config = dict(
    rope_fraction=1.0,
    lr=0.000953,
    schedule='wsd',
    decay_shape='linear',
    doc_mask=True,
)
MLP neurons of a small language model. Each row is named by its layer, matrix (gate and up: input weights; down: output weights) and neuron, and shows model dimensions 16-111. Each number is 500 + 25 x the weight over its row's rms, rounded and kept within 0 to 999. Numbers have three digits each. A neuron's up and down rows have the sign that makes its largest values positive.
A block is one neuron, or neurons of one layer that tend to fire together. Before each block is what it responds to, as a language model described it from the Wikipedia text at the highest values.

Description: Mid-word "ust" and modals. Word pieces continuing a split word, mostly "ust" as in must, custody, custom and Austria, plus modal verbs and "be" or "made".
L3.gate412:521468515528494515498559491496510516453461497486506458544495504516543489503521504523508493530487518484497506494513506495467505536518490513531527537508460481505483510468492515505494459509495504458527494520517506540512512493486493462482550495535507474497500505538500515490511515503464509533
L3.up412:506521529477511532513502522528493468482465502505489488479507467525487536512541536506477471513522547517493501528519483511520527477511480493466529494475489481495455507490486447511494506483504506534512526527489494506499498497536467551505507473493490506451532511494560441455510450481484463448
L3.down412:480502536483513516506472470488477512515465512485481534491500515487553471482490508540461452538475506493490509538521477489508507479522483484501524548536466494512532492490480504486512536510498459498579500515530506508505531522557491519487504514494520507508533511519499493489478501487500497486
L3.gate426:462450501498532479482547529527473488556479484500505477534496516505540526454462493523522542486479479547530491525544534518487479500511518514514575514519456534462467503506468525559465502493429457503505530488500497491493514458537497484535536501498513485532502469518514476512470510521493485488
L3.up426:468524500528511469504492560493509520517463458477487467504482489511524501506487474519516531499511446522484482500475481505446497531476501508491482489495443528476502549466527514499537539452496477516441503472511458516558487527515508475475556507479503472461509534521537513509482547508527470474
L3.down426:485488471470532509464478523528535524510504500542546483501514466505451483513455475512529531488519468471479496485473495511494528513505509493482481453465460492485485555470470484517501481498541485513531467468503489528480521517460473523543534511472538493473482546527491468505512480506524476481
L3.gate669:535510533500482498454489542480515511509532503515499485496473505514493471556486506477490469530489499482482494514501481534490443518517509498463466487472454485521530505480514498426473578492523472471458540559506513505507474507556494504541505518475514442478482510510505521457500456499430501511
L3.up669:504500496498484522503531512463461547505491508511518526499506466493473525489543518480500533509557480489502465472537517560495455502498561518492508474483449486502511536523490490499481449473466487501488533476514481499497489481517454497534452543497454503523498478481496509488505510483505439473
L3.down669:510526502493525521497491504500518487507506503500488522544494492533481529511488525486492534488461488519476462480549483533512518522510563472501518501505488504468505435506512486484503504494469479489482458509503519521520547469555470472525470461444513457489482528469482518534513536464498508504
L3.gate785:456430512446510514490519502508507496499458524524490489528548551469471476515538473499501491504539554521457501493466530485475517502522482497482522542462480520510494561506508497508498501503474469491523507471507488497477495501493498457478537516460501468480518471480484524557525522490460490485
L3.up785:510483529510505516467503492493538510488493489519463492501484525499512491504501499522437509500486523516521489515460502511486509528500470448488499483518488537479476513484488506499470551517461509474518491483511502500453454469556475476578476481462480473557477531491514457474501490481482501496
L3.down785:494475506487500516515505536475464481511470519473521498529510537497458473538471492481504522488486482493540466537517502469492496550507510462506514479477497486501500533530478549496522505497496468511486506473512529497468505497512468493497476491463483481510460507445486476485540540468517466513

Description: Word-start fragment, often L. Fires on the first or middle subword piece of a word split into several tokens, often containing "l", as in L-iga, Personn-el, del-ayed.
L12.gate729:525462487499492487546523493489509477513572464485480457499500479475503481509550497474477490493461530538565493479495512502512478523475546532494504507474545517493519498486480523495476489452520495507499472520510498515508495478501529450491466503492503494480493535482487513490496516452489466490
L12.up729:511446487530465537537495471523471518503482529503491456533498500505489509483521526511491443479524543501502535544437485492515482517560514523501491489510538545495510502540514518527515503546494518517507480525454554538483488566512498540470519448496523471446469480500495523448512487532490539501
L12.down729:506497475524524514533500484465529515523473432505501491490480527523532494478499521465525509542503535466517539468447526519499518540557462471498517493484475518520497456522537505469483471477499502543444461495511466528515525489449456495503559522498501526550490462542439478510523500481508525505

Description: Mid-word "el" fragments. Inner "el" word pieces such as Hom-el-and, Tim-el-ine, Mod-el, Personn-el, plus newlines ending infobox fields and UTC offset digits.
L10.gate83:499480530502565514505440504545513499499518466480525499487474493486493433467504500489479515511447496509497521477489464528542466569470466478519521515495467505520485484457536532561474483500506454455490511516515509532557458484503489486461515512482472482491501478461570545503493507495503522524
L10.up83:443468502498505464512489508472479568493514532424523488495550542473481469490455545552506512491450504539496512484511463541516449539460509511510482490511504538520536512502590531485470518495516476483495510472507496527542489554488463487488525541493508479474528487451513501578502519526473497499
L10.down83:526499500499500491496511482492530505470482521488464566490520465482486489508527494490484455491470496496493401510557534525474480490479476554563485405487516541491493517498530516506467499513508481522478512531472473472526499513476456508487534496476483525499469489485483547503470518495517486504
L10.gate243:464524508495535470478495480519469454504463536497502523479516514498484496528490496478487513525507494525526547514533562536487493521478493510505492508483447492532513466548535482473512510521458529500519481519474493514509491501469515506469539463518506525511463528483469473514506472455502529503
L10.up243:446495471483550468513528478500501508531460558505489485513505508513533506489500536547526480532523453533526506513490537499512468516539497491513434500521508478515559474464524510544460462519521508511479478493519495515481501497525493499529472510481531490503475548492546452493489502446550478489
L10.down243:547490460512476480494490493493512503524521501491533503477501522451511520487511488455527479532535506474502424494496504448499521488519515501522515466523506504516504520466522466501475513495485522465560534495496474503484486514524479489515479523488520523468530534484498461506531463482471496483
L10.gate722:491488532516490465549528507499517505473517513556521516491517543532459518475481483505539487489505498511517517524515474509532487538529487527485463446474459493476498506512524496507535545537505476495487496508510509529499509483524491508513493465489494451474463470490501510507490505477484484507
L10.up722:495496522513510488487535479493476525495498499502520467515502479456506474485501493512484488498504544511507496474500489492544467473462475490517468542525528519465458502468508571528507490479447510540448464530499477497544474490479552482515521513502498540506478540491505491447494509469506484546
L10.down722:519556489540512496459501522531430518501509508536527525492496511481517445501488482484509488506475523460443562515449477492477493509471516489451493499497512531452499475474501519495510505476504527490457496580471461491476521507465511516504483502533481524477478509437485565510483512518496538496
L10.gate926:491510525469522527494497499499518507498495496511507536483474490493470501535495482466543508453485519524487502511505494502479539508493502492505477507479452540511468478482493492502527483496509512488508542509493468526465483511522481492483448471472515508498478475503492506535493536508464497500
L10.up926:503470484470545522502508470503491478475495469516517513523495491511477494497493485488464512493534526528550511471489497505480506507530508500518477507526515503480482487497476523531519530481496512495528544503541447519502496472495498517494531532472538479508491469530501507475520523472497511484
L10.down926:500482485497553505503512523475504479524520525468507521495470498463532496513508489492450521518485518485536539513515469555490493490523525477509528452472501473454512513505493507535490502506455520515567480495505510518438494509478459502515462476496464491461461506473520496478477472520470493488

Description: Infobox markers and word continuations. Line-start dashes before infobox fields (Elevation, GNIS, Land) and minute marks in coordinates, plus mid-word pieces like comp-uter, L-in-ks, D-oll.
L3.gate14:496527525484488492460493452481587471498514502499518484517505498471471508498514518546529496534497522514485517527484494490515476495525502509513503484506518536516502490535545501475522508471500504484505475519455507536479499538507479489496508497529444511509518561496486517535501506506462514480
L3.up14:484486487507494515542518511486511469533478483505490500481483490475520476485494541517499542521440489509495483540483491506520540517489530456502483506503500491502507527486495502476501517559510485502476495493529511479477479516552514480514489450501501513442494505459538497495526482527511522546
L3.down14:486509519503517504436474461495536485517496496518471487479503491518509485494495516512489489503523554482496528491513536501500458508511494513491470545506504488501493535489494487493480510511501454486478508493500495494477510481527508498495488503532482496508533490526525483519500528476533501456
L3.gate274:466529486521465499550495509500516497527489468466493446492459539468531537510502513529463486518493496517518523499507532499501523477513493481537512467515524500472477455487474534493510513514458461503500503496539492516525489454492513494512494468502521479517518488493552487515513481499510511479
L3.up274:526505492525511520506536425499501503493520480497489490530466514485453489446442549498505498498520484497511496427488551493485480483512475486499462489504515532513485523541500474505459477511496473506470507529500525488483465513489522464479455493549531468561498477505450503479516464488509484533
L3.down274:448483500516495472528488507514488534509523449464482521488489456467534439463501481531513516510520508539474575525442540515548490500517473511513481505501518509477500545507532481470518437474528520509499504512494468481491489506478507485524488523523492505497485514531507468519488512525540504524
L3.gate829:507496506475521457524519481511481522478523478543506533506456529538498499512500504507502517513499515474507496502522443538485463475530515481518491506532510500542534513481465506506545498502474538450523518533476494527486492516516487482551510506491500490496502528472526460483447478481566501509
L3.up829:524488499487463462541505533465514522517509555497521499469483485519493529544479459508528516498512483453503519492484478485555481523480512475525497526463443489508547510472440520521483478564496534470527502512504427514500505540496493490480470477508527498511489486491514524462483474491509482493
L3.down829:509482511485471513480452494497462531464478493522462423465513499529492447495472498511473547499472509503500494487486457500512556517507498464529529519481516539538543482504515521506497496517552512520505489514494512479494525520455497464484499474472547485502465483449514483497538487517516484492
L3.gate874:508503508477473450472509521465552489522509488505462496526499509473511511472476481515518515528475495518518538527482460481502477454508513459481555486496504528492566527518476519532526486557480472489504484493487525518493482481503483453454477465537481481523489552514490470482477472504498550495
L3.up874:507461547501499512530476537510511497499514490444502519482531499465483531520489491524503508491520470459502494465482439499507478512503501482452525483519493463485497524505524490468492462531461486489451459526544515514498502510485533483527477485495481548494532462471499446484477513507568486515
L3.down874:473490485503475539519507529451469504512526506480492540481514482515480491538447531509542508545508469499508411478520459486506521470496515473496467471514450506476457570534494461483523492491465530512464513460518490499520489520485494489548506514488502494531488533463482475510491480535527479487

Description: Start of a predicate description. Articles, copulas and ranking adjectives that open a description of the subject, as in "cited as a", "one of the main", "the stories are".
L10.gate166:475492462535524492521523544486536519500487510489526462542555468520504480489481517491529508478433524530526521522519549474565451505529480519529469506486516527560496517515506520511440498500523480517540522531540541484505498507503551468505476490485483461522479460488504484513498502509509451502
L10.up166:472478520511531543490508505501495511490484542503509509524492517495492486486477513489571480482461497489517527515493493474530511511496525511519491498550476493545486517524511484521487506501573496514504491491529529474532483512514526522520452532523457530519489479525499465471480522512484506504
L10.down166:511484482479544527494514519503487500471451540546502500476510508510485493487484489499520457528488508522554462501507459531555497439512501526535517491494500469479507468495510501444511534512507530469527482488508500511527504540491501535498496525492485503498502462529491485457515503468533494481
L10.gate615:529541502502498494509482535482527521516463513518459505499485491487502460485489485494529535429476516479498501486521546482538505470511493508481501520517513481520502530516516505534469464465494487528490497493521494512522431470506490517498488490496462490477503454486531494557476476504529513476
L10.up615:506497502490491487508522500472513490549506531515467489539501480541493497497505463547510482514485466471515481512488516472538495532464503495536481475475514470473494467528524481481506479433456529513502502499456482493509507492505537521521482544477492468503525558548484519542475476507440516488
L10.down615:501512501523520484498486498488527507509514511481463535502467512450479525487510498477505501464494498502476485496517494503497501488493472514496511469476528474444485522520504522523505489500477462500487454497480461523480448524519520556499506490495450544471501483478464496484484492461483504500
L10.gate826:514508507492514428499517556510522488528470489485494489529564500498502470524479547491477513501492501504538507494515521501512531533497496519511489508500550519484531505491509534480511518471506470520541478520538492520495521489479515468508486536481542482519564499472540485489488524514514449473
L10.up826:482486508502484514523514494501520533487497514523463523575489522478481492504510462482538522462460489485488479543432495478524527500512476488507494564493521490515525481506485516487503504543477521483482503522525488522500509449505560531531471549495507483470478446451501488500489499496489480508
L10.down826:516508507525523528533519499475483503517504519500502523465509478511489510481464517499539523529476545506494482538524518497478500442497481517525460497535516520471461535518471517513515503489515460460486490522461487525518479497486496506482468539519505515471562456507500482445523479498531514514
L10.gate1023:474499485501436484531543462475478551498476528467513514476563539480485496470507496444539539537499491504517516527529489462488525496492475502486508518495521498504503525504460494482492486485481510496526501524493502531541509494462474562476490520512523502458524501497481462515501480474542480505
L10.up1023:508499470475516479489505507493478517567468497510506510508512467503521502482483461493490508511495522524480498499473489499515530530511488523514533496529510516493513498535529529452524531504532493487513520498542539540432502512509479503527492542517481540468537450483520499488520507512525483557
L10.down1023:465477485507464493478477476515515499527465511486572524517495473493521519459490451470473534518466510514472481477533498527485519493471524518497499513426474456547492521503466536513485486483503482491477458505495506523520506486502485491486507467431508506469504494465482501462475478490490472522

Description: Copula and auxiliary verbs. Forms of be (was, is, be, were) right after a subject or after "to/seems to", plus look-alike pieces such as "was" in "waste".
L12.gate10:486510495527484455491528512528474468497464478511481498516467499496471510491502515488508450477448557489534484490544527510521517541499497506485485526496536511538533507518432491521443525501515461504518447493485520503495507508506500512536522482494514511495487490508453526501488485446515515519
L12.up10:475537517523497546532491492529563502539422522510509519479494498542503491512514483495495491498514481478497500463493565515478515519469542483492534500507478494483501487463508537481517522469465515496530525549501515554495476528527541521494472524480512461494517530472533475505497501536517484519
L12.down10:489487555463509510499559476488445474457488481505518498514526509520523456494490507541506478505476520504519477507478521495546472501478446500472495486519509496504547535526505514488525499544491495524492488494474505507485480509513465581505452475496549511464468534505471479462532544516519445493